Weights of a small transformer language model: 115M tokens, 6731 steps.
MLP neurons of a small language model. Each row is named by its layer, matrix (gate and up: input weights; down: output weights) and neuron, and shows model dimensions 0-159. Each number is 500 + 40 x the weight over its row's rms, rounded and kept within 0 to 999. Numbers have three digits each. A neuron's up and down rows have the sign that makes its largest values positive.
After each neuron's rows, "fires in" lists the words (lower case) most often at its 100 highest values on Wikipedia text that the model never trained on.

L7.gate337:501529506543500457528523473469363518520497523481489533555496496441457482509574424523471438578448543439502478544441543477528566480521509581412511527475545563528469522480528443455533496535517515487461542557461479463542508551538512510543472558561513503529573582516544476497534488503530532515509454505496472553523460484577462413551528499505478513557447552485498520558512468496533520533569459507437411564501486486524494472474543511496484436489489431511534494530442478501463518577516470
L7.up337:492449499513500535536518396510431477532525548497504574526505607528490503542507431464460520508516461443485516484470494465524501528462439578491503470540533529477515518559476500545501593505544518581522526478575527570468469497504478510458460512446554528451514526520542500566514538474459454507495532510551516479471473532515532583472470441579472488526509535437551535502535543537517559421470548514470507496524544482499514549536509460461506401530599534435575518495478478521490509453501594
L7.down337:457473515539529433526482503528542438430528491500467517494548507503466502547402548533529458490489432491471525432515384506528491484535492462535557508545531522493559542550454530513507488454442515509517546503510508488473463476573527470566510610495525548448480477510487502450460479475449453483466434474515502420507488537511456558465429555466571569483477462512520499551430511483468476539538494477492548524432506406477534473548419533501513543437512480427483500461528469478481435462435489
fires in: "won", "hold", "qualification", "total", "turnout", "points"

L10.gate315:444409538497482493535501568460402466535522536473508508537488505587495543477529523469408437498468548485516460516582508451502455515554452463488437491482565558484541499549539498527521521481491457458484544535481484449462427521437566520521553470449578523498530486516538531527441563422486528431471488574515490527519423516470476535504513502482501526463498508547564492430541536456474532491522475531444489507481466545492513444455532488505486477514506420551483442461525513502505567429562571
L10.up315:543478502465457544445526574524483460490487560519527477516518516526533540467554524541469462459462469503549451534508529501380494490480512483485495443465527628482535413539500512510537440496507476526526557488518456496536474474483474461444545528482496531504506384522511600446440531474468543496559535511462515533441485528518502478422582534503484435470551505531511546516463581484482507489523476490525494496493572489455494461507491476569516534462481528516533498462447431544414528545522598
L10.down315:540506468502531483483493452547397533540566492515531413480535425494546565521449447475422500496463486536525456505475403516452441487491529464460528453574504546501517424494572522540500525498439546476483449448528496492472535544561548497563554486521505467448472520514451537528502505467465518483556483383530524498476546491543506590441481550458509518499532492473468548516502486506591473526485463561480517454566497533510520536586491473505471481504539506512510466436530595527506449501472498
fires in: "through", "during", "throughout", "around", "between"

L2.gate123:470455523543452499482521527503454488572505476450503584524462461526469491521489519567484452363448493509466473537524447481557486460564482464524515529455468463506552554394498474541511502417529449461538429552509548527493531514468531499541449470494509502595486436446496551534474471474530529508501534520512443485538514447507513550493509481546596528487464536485463472537513569429515545536471477513494475548517547534524568502451489510480538460494504427504460481440436439412474490526486456
L2.up123:468587513589525517481526474519427490517511479528440491457495511462529478484554488469423508495490471507465518513504552527517530474555543497504504501466497469498500465505473555478496486473562499570448545487579575484513561476495524575481487398542471494400479452497547502577424479496472453518465512500475489486542499536432475561511490522575527499517520481491420438514468486481525554383444508474449476536531542522545500570465422550515481522490481495540538426546458527435494476505494595
L2.down123:493511487548463434409504526429492459447533488502524511546541474538441459418466527515444503500554430541531497492542427452489477478463541524514504533490550571506495392561543489543404504467488507517515524471498468604554514514505554507517500531497504528508487476449502509511536431490506469452446504500521546421510557504499510523477484479496525489531589474528471423403492522480453499466536569570467486479439528545519517521465511528491469449494431490391544538458470492549546551495503474
fires in: "these", "include", "including", "holds", "especially", "absence"

L4.gate20:464495572510483466522466509550485462513536473571526482477425464476558552487475487426532474446525554474512480477502466508537494438438473559516506414472496527489533436495566465481556467434579489637501412488484518535486510461535451546482472516547518497503468516520502561525463481507524489507597469533529551505501476422421480562543498502496543485427427491513490498462471390460495483514480505505551494458531482499458507459543529476499491491446473403497441516496511479477555491564553468
L4.up20:505512569500504514539503459479448395521457480544539543474473491540481452444517471496468416475443477547527459530465479396462427510500544511498492556441493495405576454504506477508492515510505465504486461515499506452494600472543512469528504561438537513545619452528552513547499408501493501477459512528478465595500525525431519496499494484522491435531489526470447477545464482567522478506438444467445488449512481462503485489533539437453485488510486488560411489476529508475543476430543501
L4.down20:429577558461500553496470437495429489519481560531539495507457406475433508486503516468481509501425538513518472494484490523452567512431538565499390473537497493469503521508530468456481494455468429508513527465529536482515552446529442469407464479494489556470519467482485408500459467552565497471468465540496541502504416546442530545500525472547498552496501474428531480507489540539551544527540508467516405420507504579500485479420474432491533520526516501510499500438492515453472477445466544
fires in: "made", "makes", "takes", "making", "taking", "gave"

L8.gate228:504503501507391531524572523480526387464545484432476459487412476519504495461458549543511538462472511524454481510506473499503479413485516493472485488420525496501514524508529506573504486452503502466511530413468527568513582503460527494519497506581482451436538466550472533535527590487517542493457536488462506475532517540549489459489495535520524537443475526475493413499553472387565469544535523570501463463546454505507471413480498490477525537484432473523490506551487494515530496507579597
L8.up228:542523502404537499529583513479545503443527441513435488514541528468447514485407544495592598541510505487433545561497529434497542472476439532463437481558552487513474536454476470476488508503538533532469460485459510542546424436413514497480439467523475499477537529525514523446422490558566537533480527504508553480527482554490534496579482428531514464514453458539463482508513457567505504539438565518442516513502523445516443508521525516526425477512542465508519562463516448512478524481459507
L8.down228:512416512491502517505496463508491444459505473487508521499508498514468417550467520524531496558551478531508470535553528472379486586501502456495515524516435530504454455477557493528511485475511483548572386445498490507541544455461514481498516519439403490543453509536464474463505497572522476474502498380505474491502425488456548450495463557517487450480497465491493486497459434568445576437544497527393526488559463484518442494459493452480435474495474471438449485462514494545464464464463490
fires in: "s", "army", "military", "mine"

L4.gate347:504482536510521553469392521462496478488541524545479418436454519469472438601455550504543495486496470515508510499528503475533498541542557463557609484468546504541501516502432439516509512486474465564475418488495466533536489563488485539565478580457467492472490466501499523464510507441450526462494488498603436517479501459473546514502464494496528459513441386530489469471482539495529463497562442539503462570565527532487549542563464449503448524502540469516432498510423513477535512516525564
L4.up347:515471511550568560489522490481569504521493455491404542514522545526491501487436541512470562522580550392494473472494514414462444425486476481502461477539491537499525400572438549494446489467478443418518523492496505478531539616498476495506437541502527533490505505471502456467490500548489545484475491522460570543514521507449557492528559425495529448505503547478461453447498480501510431516509500541380498540528459522514501514487487520515527508482486440591530447473505514472444541526521453
L4.down347:488474531472421552451418485588525507556508417506472483565523452566459427526527551623513500529464581510554477477506489483526527475509503537513466538539511482481545572545510397547463554519484453559479549500586484521522500515527529504472566550441513532575525501481468533507438499453473442493499485461492511482507479421506415490512475447534432507522496515567487468506516499503509501492478545483498550513512550457572509559511521462548472499540471528523552500482423544457550460465475507
fires in: "said", "reported", "announced", "expected", "office", "stated"

L4.gate217:496540475564490549555526494498447496483461469476547568487489442487534487430604522544518514547496525516438437470554506434549447411466446466531478513502527571568559533578533513505494466526502491576569422551488499524458511474492494495486515549583512526533523407510498462460537529548515453490516493552473507440436519428535438500538447493483529468472504516514489512488554495491510468540442503449501564564488503478486504482453563477410519478519492404509478522509534528566501478537523554
L4.up217:493491497514504512550488531513553599443458476443493523508542430467503479505487502534590479528485485536429469447491472489593512472486437486548502475476398545535558544473567631461503472518519481524553513465533504594479440534552555493458530504529451504517488472516529468395524490504502496541481523484471544461488469505593496474533459456511571548418546560437534499474517475505526506501427515451473493521529469447477526528474535447495562475493557464495519474453494486553523484454462524
L4.down217:510480483456516453479468493512599448480578547465474530447499538535510524499473460507566505445474470471476544496487536499505493546492496481544562482490503506477486523431465536474517503462448528563480577484537481494412492530587456460432446502492460438460499556482464481460453479478533550446473446390473499490572491479476492485514485460449534522529533483522567583450522445503525484464511496483423490472575514514552524540515452476535467491520550483418477476474472434562497564454394446
fires in: "total", "population", "versions", "census", "lions"

L7.gate417:500530467557492487472550475517447514514602582484425517545579454491476525513535478512506435468479561454522526563508466501525425417513520497505582449545447516577461463525497464472499495459518465521541485501496490420439530462410514502511489470450518498475501496478474531590482491477467494498573507536433466480530472425543515457512480534472567493502437450528586452478507545538490493488529489502487484522470567467456440543563501531430544584511494442469522537479499475465475479486591514
L7.up417:510524397503484442423468574521578529495512521422500504509498521470425514538521518509520475545436477455529457487495521498506475479439560491526565498509564535490444522505520544575538372494474520436558481464534545519470522481525530510470486529490472488523509501437501540566553473547457473556473496458487445432545474434499536487467558510449528496476500504450552465458518500541466486446495480518489529578473507514457522543539499540547506561458546455417532464554483538416488425461560500
L7.down417:475487468422489517426495573553510538430545428524474511536502494503552528415465516543498473443482520475596583490492501476517548518555521464568514557491496481497539474518549455520520437545518508509474459491530457511500531504492443482443424524533390470504555563486507503515488501480470544479515473443548526516501480448423498515509497539450483491505482463433466501515492470505526491485505545528494552527563538467513521530518522533512582428391483430573505514449546456479499409456573539
fires in: "york", "states", "vietnam", "s", "wales", "texas"

L4.gate52:518447524567474535496555554526524499545524564541450508554583475509558484477463512569447522553520544481445508521498485451492530549456529489487542543397491557563498496540531523492519492448538499502533512499506528539505494506509500463395492593497543522461585540495561476471480455499537491482518535534375543497448439437467531503442473543483417523517475439488476465507586531467528532553492497521500465538511526499504467385478478515566467482513509541522487453534428452513508542489505463
L4.up52:486473480454424516499522441549558459477557494479434457517506534485501500474335445413536527542544540466580507430556530512476514542523481515503522436484493510501539469458457555559510514489516525506444540475479527521553457540458564592461568482530503495513567527458442551528512570585544477497551496481436592515514488480451477508469481507488493506521520479484548515494512452505505546486499533568530481520508516497450486472492505464572476570476436505480544481426522560519530530464518527
L4.down52:472499489495572483523509509556431405442493504547567515569614436559492474486517525510501468470461521512451481507506575442513488517474545496515512514495484464572423426468521481558554489502533535566525475510497484498501468494455488398513450453483577533492503554517438501437515489531473489508429486558527490461501512468444443494526568475487491450493446479566448464555455463541477472528493418538558530485465442499556504453436485552517435518485495522570452513481432483509517450493532491
fires in: "place", "station", "worked", "joined", "continued", "trout"

L11.gate182:502550519504447500490509577475473536469528494455527547486457391461509532516532469490480420507504540469539457502486484579547549390543588513530572479473515528501557547488514489474522492511500546472559548535428477484567580451481488512478418496429500492457436505536533548571526492465512500512462594544495501504540466538535442473478438458543493491542492544430533473505483434451494496433553501514508503466478531504506513549537576471504455457480487429475486474461561572461474515498503450
L11.up182:537493545483430501546520483499507555538482565478522487554540473485570510483557548545553517483567478435438503527553546462502474498550475467460510474526524482513476478529557422530499426455507412496521500484468497484475535531494440432510459450526508509502520499523475506483543510529463525517508440491498449544487535540519412505487497520554544565550505528516522562622491489439500488508434515556545511417517477588518499467461531557518488420609550486529433431515486446493424508501458514
L11.down182:517532497499446505478552548526475539498514489487534528443525467506538541418445411505410451487427498477550419516408454457527449508502516523469435476451529500458524448475440448484480488443505487528536542521592470537502548483520448470474549465523394527468555478568581538483466488483531487468516511497511523442509443479441488420500528471471497441492499531507495507439491508432536485539457456519533484530550511489542493430537548537467537573511545459582529515488496546574458493508511472
fires in: "a", "also", "their", "her"

L12.gate49:534549559540453487446555555473422468562519502545531513501551550502456527463496553511528509435460487468487363503598549470481532487531506520500555490477446457542555526496482506470508432470533422546455456488465446455515544488503470560485508506486478543457524469570463471468460541493492522514527509511521520499483458479514449448489572598498495544524602535511498522467512476393524532457462528521490483466551568456450513529514507439454440461556522472508456481519559511508541550515524530
L12.up49:505501473491555551448536499503477561514450483554466458483492507509502406562499517574549482588467456492550529492509515487503567502470565525476414459503504519419490525498526479515503408516508543518504567426549507561501468495417488460485534531516417483476441491507513563546481450412473549497457576458496508476454518574577587547542541551492504470505529505574441505472514536433477568550519456538489518459542520541487533448502545533524489495484495505565509484465495526487472550512540547
L12.down49:507505507584511457454477489453420462483457541519527451473465570543490501456459460442545503510520454525501506549507523511587479498517564486518499468537444469516462449495428436487540490445463506489451465458513468554504502545505557547523479527475403488513453454589485441456501491518548546580482501468503509451541496494466518516430478523485462546495552501452510523490470449465503506488465472553536530500636489552460455513511494418525399449468491564440499486467480433439528461467535503
fires in: "some", "every", "any", "or"

L3.gate145:563519559509502464554500456495552470484524524478511499474445529453461507499530574559529505471506531515415499558534511468392483496466417536485484472506507496525537524511524472558438484446530495476466458504546538514554511538457439565521431589526532483467528471509449460516558453523523519527546457486512470498453495512435468547450425565590478515513498464519455452593590557545488592491452571517510506479537453532585521455506479489488521464452493517498471477518504462457524505516497578
L3.up145:502551508528550507539485416494587507461506576508413461486455465529528560494508530528488486570482498469533471471482515549461460538520478490527525534480454540553583459395466474501483523465491457493515505519545571423482515432537482525477563528519439496512423373464393451496536530477510462539524513463482479526442467496505483511446482532519486545450502502480491449507490534528505585547487475531452509469527521515527545531442499462444478503484481490510493479499539606396562483513517503
L3.down145:495503502476516448515451478443450522499598529583549517527509541502482474478524480419470478455495523437424502514510433465443511505600546560540482517521529450498491552481496495464505473520521405377496454473521514498530551472547497523563427546459483490486493476503454554461544463427542415546483524455470551521514490517470503533504518524495583479490504477526539515527428571470450484474494556510486522408508493583512476491535536489510509457452492487446501407570477520463519491519454480
fires in: "such", "linfield", "example", "reduced", "links"

L12.gate427:537508502539412487519489447497464424550484502611557503453510497513511465554570548559514465483496454490498447481509474536425520437540544541464462516493574581514508511552537395571485459460518489425530521545521481449514500472453486504464438532526492467477534485489523527484463457527435559538511483492506478508468550532480476517426556552530505491512483502532539459515444519474478579556555444508487498494529542590476508474532469379531496518551476530520484445533480484504438512544476565
L12.up427:465535447497511478471462501497513496554412528455503566488468520491532491556505493481469436538459477516501538548577491504460446515488454464406425481545513457453517538506541506525498454538535448510500542458436492510538459517479577468454560605493500574536489520498535490514511494558501541446516478521538500543473532479458425536416551493517567481504579549544474518500514530479460531493480464595455431432565442490481435555495499474475443450529470422569442479534473511503506453505513506
L12.down427:467518517570475525472554497550472575450475456445455557511471503531550519499506543490429488553549432542572476453548445424513506464498505536547458445447519495480478486557496473533500490476582506563501436517459462604483524529520497547536543456478443494490553525491539528482501447468455530458478544386478530487472465509501499512473447441488503537527503486535492518517488393470575464519499554534425513449579490459485500471490581474510492523467521475550527481536428462524434548464492474
fires in: "during", "under", "through", "for", "throughout", "after"

L3.gate438:539496585505498540454534480524472449508508522498506563473464474526518490587479504500504536392521523524417538462523576505472546480490486522529554526569510382542471511502529503507494477506523473446531451560479456569455446494508467476345502592505524535492553470429552504472517519498449490500440505492485477468427474481517500478525511489601533433458483526515533510495398430507527470531495539531488492537497537466496495477559545458447469515469533502493510507452528465513525478553480558
L3.up438:512596456460565521520505516513508482556530508549517551445556447470555538415533421429566502466465439561580524517456490492502471484445544562480526470419529473502428479521544547491516514432525471504519497418502508524492525488460467477521489520537477515428536522493583465459559508479436478500519567508551549508547528507475431522498522508491464485515529531477444490475452526526480462502489522546382540479478515517448511514624483476497484510517549465514493547528489460508551463520577542
L3.down438:480471476422486503515517444466455462430494494432491495494483438501485559473526568481516544530443497449459459559501524486557461503509488468460525521459546502478487491510432480489535530442541503541541549498498547454461538518544504434535489439539520482395523401461480520569488427562485603486480499422515512500463499527412556467516464447534516503597550524489486452485520541483545510557545432457596460500576513486489446516502510519453437494463523504553501537485498467524466474522455521
fires in: "army", "service", "awards", "war", "festival"

L4.gate291:497516525518470520461571470480477432541447527531507560480492552421536483500473578527486486525512546490526484527516561441447530463526531524511540458463497531531525444512454465479538538414515425482512516489464515489468504490458484474473530478492501516430542468493528587462537580517502544536470494558548460459493395531471490493490498478539555431493532483558467454504490538422490514580499460538598426484528531541504551531509440486519544466426396472542421479429520478467527481513492546
L4.up291:539558499447494497480505484482443502437420505417511555449510527490514506640510536493484412456469468391506461489468553485469479544574516485529522543525512463500538464434507521475585442466472511492439434488400469487542578422503396530489543493451487423484445471533527535497534442523491490485505571520453489488524505513460512515497538516465530521509462569476462521508502520566462494497516433543484501457486539451506468475503536478455520513484513506482554517505417473439504515481519491
L4.down291:499451555604496460439462512526436505505438540431523479523447527498528495433487498420442490537485538478503479508490528504468483471469473531432521544463531505411536508532459440535517570457486512550462444485525478494497556493519518535504520508486459494459507491484520514514415512536549506560553429517551456473432460512495509494519467575518520513479534585519495510499513489490519514481528516482486533589464563545500584454495467568446416442485475452539467437418601527566491520516531447
fires in: "than", "have", "being", "been", "had", "only"

L3.gate324:502447478490509515547507513504460469546528530580522476512482429564542511511499556564583510559540539503524516471472464486534519491498537425475483448472479536509478555494561504510428402475532491489517481578457442461459427472439516527517504532498621594530475417488497481455500468501531495478458513546443471514511530475484529538504525461500480467481484454474530447519496476385491495517566457460462538554464433506484478441560530450503487581495500455494422421517502478504540540482457529
L3.up324:495526540529616540539449526513444561523574429521520477467516436566488469443483493585517489528496477524545552511438516457473517473485530523510527555425482479544492507444512469466510502543525473490500513471500425488514487525491511488558503616520457479458449524591520585422516501471457521563452520483455510526482507548576516527526529521545456526510461541516477525493478565505521444542471405525493505520576498558489506478544511481521574510446458437512446530566491429497539502489458530
L3.down324:454479493430562540511500505466469531513522446462502465475450527459520495478536514522521531474448502467552560531381567529524509530475532533522454504482548493556532481535453494479493529556507492461493501480526469491481505490543472486459491528509447422533548550542583546530483469505534602512439528436478503577408513524484544513589489440573444540528406511507516581459505576485406454436436508526512481491540490561582486486515529493529529487492539510497526511507480455494453475531436503
fires in: "this", "election"

L3.gate289:494470526450464511500501500486483527462510539515446534513470541507514467467456551561434583498514507479481507427489564515506501501503503518473584527447494452511569547508468515445486496423494515535551488556465515512480441492423491551518438425505455433454455570556580625455478473498452526509426521499475519481541451449514491523479532527496522433455579563503481466376501533451554543497464494540525441531536530542431440507500462452536512488469471470450525490523448492500511482472521487
L3.up289:524546540504503539508493470505469514455459519488505542578463510479460496532489498556486593617533523488487483530466576479508506497440476495409484491520515498578538498529485558486476525535485522554485490557474462463531466536480396489546469434568486512570511472505494505460496459466497466601462497476469547562472556349487558505456467511481490460489511531529495523497457512514472487489483505507554527511490494486526466471517475517443486404437519507459460560599523573460532452489503438
L3.down289:478496486508511532521543491546530559540483533573498446471504543445457529476472515551519495561581463554538559453516496540505529500551452543508499470518495523480570486573539447486502500485550541491476546528515499491424421507519500505447552461531503465510591496387480503456511494481532479488575511461513478529547462564532520545505610492485440451481443517562463555476523475582474485505505478421447471458527560534517555522417517464521521491568523573542525539478516476504553582522513522
fires in: "year", "air", "portugal", "port", "ministry", "transportation"

L3.gate95:593461615432484492525516489485504555489518490488587470449499473462452563570518447479460495470494508524534508481555457536538456540455501490571507517549464448545424530544560448472490472494460488533498565546519530496463585481540481503533496449493515522506441583476537474449483524498477481438485497567480494491528501490527512529474514580565399534540424498572447558509528536448522534532502495479530491463471490501422512552483534451514448451581441454512489509502557458490539469522507515
L3.up95:526441511415462442581515502484451521533485521511501460527505449559468500502527456562506509493517483495505508505489475492527521507527461491535552507564439396545366483558528523484504536503454618481572597530544531503497529457474479434511510492491542521516437592477548483541450495480487533487498558526467535506498552519533513617525479494468496530531505537528430454482554531517507472522598544430514548476477476504435515519466476514494480501545433488542541505502525493438510521528446499
L3.down95:492520543563524528441447460609502538518471452468527442504577493530422455515501498481443455533460466512533479503467497520527483477531511563532457508441509477482475546542468454566487540523515562526558497502533488521516450541522541491490515514490506561513430546490491509484410462555515486549434432450496557454520510417512409482530537537487541501491489507605478476536472509485498455478455543544518491395546514481489530457543581508497503561523477497507552466530522537538441447577444446
fires in: "children", "shrek", "andre", "house", "atom", "montreal"

L11.gate294:518485472543522547486534513437571495495582526525554557471497454512532489513500502460556524519540489533519506569523512521460490466490524503554545435468595567489514499461421549542515443363518467545504535438527440486482495463459521536464459444506539534522504510473521454459439507519518464549453476551491541462499559570457455446531528537476532494534471453497507497480483527527451518469538503554461572489473486510459583433527498542471574475531434462570448500507514443571542486505427515
L11.up294:537514486588481480446490502475482599488519535455561528517494523503458474526552505622471450459538470473465516511485490519503563493475504529534517471556495514474445531459442526477487449454507441521482556496464515481477498400529409499495440576425460522501498458518526462515479470545536528550511482477495524542506572491527556461524501543478513474463426491591511573539479513450447455585580529426507550533545558505492431475477466437451486510505492476505483527481483576524473520562477458
L11.down294:487415479536530413484514567507595477523483521529499578559561528511533522526478475472529503517502563485466482526515541546571548524564470417566528466538500442518454481556490511433516507525594484485567526525515475542518495488500539516493489487481509550554503542537519477472497474500524542483554435478525515448534507495550453461398459539554491468469445547548493538460564542429484507534444484509460601511492493475543506502462486586525515485535540504574458561469561545522441511500546494
fires in: "by", "director", "singer", "producer", "president"

L12.gate89:534539520488446517494562543545532519573543551507467557393527527506486540485491549489450451508457497445519451530526464493516476526486452454547505469448428522483498428481452506484451391448552523450510522461451516486476542474497528477518461456479494519548511515518527570481442474489521527559482451533465514449529512515400451472443490483477551514561465474500528488446590449442490538498571550517476562508515537548441452509520512514498517540454558409555438495516467492547553560500482450
L12.up89:516414504436506494524484469543547537473501472474450514491550535497543536575475488438439409516514436581467564522519541540483506525571509439446461482522473485491465481453474504540430491449493560475525500451490489510512510500454525497507487457452495459525474509502542527529513493455490446532426478531571484466533450456535485500478432509482568512459475462491473482403537476543429453509511561442541624454511477468467566541536562519474454526520538513480472552445416539537452504516533452
L12.down89:506450568557578536402480470429464558553451476497516507525509547492524438485515481531511515450518448569489477492462556539568512509522497443508526531544512514473531534520544479468467472507504505523470446567565493475440489620464509531433476490552472554505500405496469512518559493559486495462497466574548481476499517455586542510506451565394515519541502523468540485474451551503499459498518449543544529516536525451550509539453473463467517526443548460541486499478515527434566456502513555
fires in: "on", "april", "october", "died", "july", "may"

L4.gate51:477477565523472516555488532470508425564533534539449490468416514508521523569585522507528569509461463527534464431465547514485543559469468508488516509495505480479472528500422491508521504473482486543451471492504459436525508601493443518453457452500498485533416501466500491493554436594519532507516485546468520522445480435463443483483489507472550534503519565423497477505486516491562542437550509526515488560496513541520444521542504457520489579440491502487491577609426555438437508524486448
L4.up51:539487473466499505550500493536516478509439548508503509546548535476437490508460402581545508525468515502460459472476528541487483483527484582431485532606466559451472559573549531531532414528526487541486423436531554546476475420573478451484523441477455479568525485582500465525481539521531500504499490433472509583537517452554568440516539485441534485454498525513451506519584500492449526423487507490550472487493496509454492428488528468499462477508478533444474552482519480488543528549459505
L4.down51:513483540480519502507495463433516508469506541502500509522487590491485504462441428467523530530487514491433537454543526575527512595525461466435512484488488552492579467518568485532494485512540510437467522554527498521429480462511471502527477509439467422496515541473475465458462582552473507500530557379510559562547502503479527526507451464510464467529476479537492462454546486486394506483429518480613545472534557558514540493467477497522466438522521545472596522473551463512538543541504552
fires in: "cross", "head", "round", "hill", "petersburg", "cole"

L10.gate340:471522487457429530530512553489382430527506498485503486456492501503543492405533483457493536464480522513452482445509453470543426556504437519450557571512449487570452476491463506480505530465515451484487511512468547454522565504523508515550529535468544524423462551512552484489546497508493525484452453541535471503411470491520518454472494476518567476513576490556513523564468501455529526593468488535477528544509482558422444523486469423512456477464483451526549560447460577470438509469491572
L10.up340:512517552517521532517458524504471543475509506519555510483449540428515525456493540507436532459514414498390458514492526479577446523536444423488389544528497483475512495474495486491500461475536495513528450412439472522549483520458491413511516458543482498464464558542535486472443507539528549464436567509553459519450411464459486536529530501451505461509501574544457517541467552481447462542527522562545456491533458486483462470440460532437418520450517475559512470511513475513491486424459515
L10.down340:514470518476436520503518497573513477521487468500409488461567440525524553453481497421558504522512438503467557514471537489468519552525476491527525483554554472563481615443477421510556512531498460529514491484496520468466541511481491537566497490501455527493453442497526438496535480526522471478555510486528525538492493581510500475508522521537560424426530576508473535563530474392574508508514467451563495518536509526461538529513413434540497499467551445479497473463433548490403451504490544
fires in: "up", "upon", "opposition"

L4.gate227:520499514507465505529526511443498499497460482498538450500482455480495576533490564541502455531511516493540555471525472482474482502488444517543518506421455559575465440519489497646516483472498459573516498527527483421495469567451502452543506508509503553486474506537472497493522501412419508480456538532447591459508470500476477489508468586519464538528492453472591516544475547380492561497544516475557458477515503564434550446533500433510543454498436490520489433501492495464464486483525571
L4.up227:510460550513558611465477524455457501505465474478525510511446466485500524548432528502492479472472391513504498462413524493488501475534552494569421497465545530495456503428458515511523501520505464464449479503574458503536476559541457484525482484491509509500469529594512514504462458548457509541495452500568491533539413537477518492522449447570457521583456571568505489492495573455550501483505496532469505565520463565620549454531527462503530436475527501517477492557444538555474506488533508
L4.down227:520512491488534528495530417601460534482557554527426470495550498519517421427509453566549487504566498476477492520478525514489484489525464457478525552546526501498525561503522437474499505526505503535515490488490456559518495531528530491462525485506521508581552508586415509509468458482558436557452477535475492581466516514465503430473467525567500523482498398557466451438499449550478505503413498490500555551476466522429468395563507532511543481532475522447539574455493489476537465438469506
fires in: "this", "same", "free", "utc", "whose"

L10.gate282:563525510463505502445491562499513477519475545443516466446481484493439571534452502512499451536517529462509472543522556558532447455548574572483520420472480514516460478493462496544547449461499540446514582497408448457465470530468459458476486535504491486417450475473459486493488543513472503497588527508484469540470458467424461468473552533441514405453490487558466527496520488424488486560500458548470567556524522525469475468511442499540453506431462503511459471450475440526507501610536467
L10.up282:487496481488503508486495453472536530488538453520548484559434548418497471519436523494563531572511468536508564489543514596457562482451478508456526532495457429477508502497492550538463554510479492495492493461459486588532554441502481564525520512467471574482521539554488546562487499497570450508419458465530505448470515475582550497525508550472564504597477524538507461491570560475463529457506400519506547487541530481445609457473549469505521445504524549518510558511544504508463506490453481
L10.down282:516489497421437472455539504486509483413471549462514575499452536544502517489509458449506494491493493467511541491508483518489476517584515425495503484463508537550522553497482460513532527516539444501529485500471567472457517465507560587502560520506413508488495522531476472454534456497467527492453471518448577528455486597527399535422464483564484507506413502437459511504476510494439487483553472562511506467601528481526485520497545525515493366449472509477479570516506578481522482555515441
fires in: "first", "governor", "secretary", "president", "director", "second"

L2.gate119:515427509478446524529552541546446498494502465507502420469516540505482549550526548521527607495524529500504377486574531405495457510520542483470533460471498532577457470540539468483518461486516494475505562464462553455455484484493432513470451471512486464512537485463559536528457472468487584508485514503575459465448496487483516469472439547463480478506476463491548585469491547538510552548463461515459532499542434443467407427553496528542538494423529499550550523491497486499436536460472539
L2.up119:528475533456512521481472523524478451545556497460465505449453505442483535497451507512469503445461517477513523498518536509478553537459569429546574442465434502489510515563502502549544482503503510563508576478469515523448448540507476527480499524407532518513497554484503426346509466574481490429493465529503542456520562378471456463520540472475444453541527552456464554512524512425532522497515544534535505486527451489531503474515440462535560520520486480547493422543544546550548502524479496
L2.down119:475501492539531552556517505473546453538558480594474488480507486546546441452544445543448484598457499446555500506566459461468515511487522486438542486451498466502501569456502474490510449545444501536454464471500498481467468548558511473571490527533510518510405468489525520473446501588556479412564486517510529471494479432571480482468596517432497543469510538482465544495472438545480485492504483522511493500481507543477501532497393471487428549472502504521440509408494499556527538422475472
fires in: "year", "said", "founded", "published", "composed", "stated"

L12.gate40:593530478564438511541580536556465527553490481484441443467485477462526466482559461559517495504486552532508473564443381471542506491526501530441468515456568503493539539530475404515462467476466512499600465562502441498468579507547492513464516487484545548464473470510483508519534512492463464533528584524463392420476488543534516514495517477544487497556506466546552490590569489501485516528504509511485507552491512494510503518590505464440539473513490489475438498547510502529503550515544567
L12.up40:583462474524438522501520539476464520479490468474532528422508574568485514412460520468459504443577541444538471501466531523548553469507479575486529495465430493555546431495475539474441410453489466497436501471483425462451495482484524508512512468499496542545550509473598516543460468485466518519507510515524483467509480526469475426517500441540612544526579544479460570462483452446529491524529445564486475511519478512456539442500494462505513485533510497504507444538512585521460593507493486
L12.down40:482476474495545518454559497543493493486424462474474561506453525508542461501452530477520466510467489444487491537541520466585497459495539495506525537516489511549507432487444504479478486432478450454452517504476438541476513486494462484447520510520409463514495478457499519535504490454470485562476548347440495476469525480482437500456511489557508539461488524494569503525549522500550499463470542411549479518619482527451527567500477476540444470546609514591526566570504446509454535491520483
fires in: "a"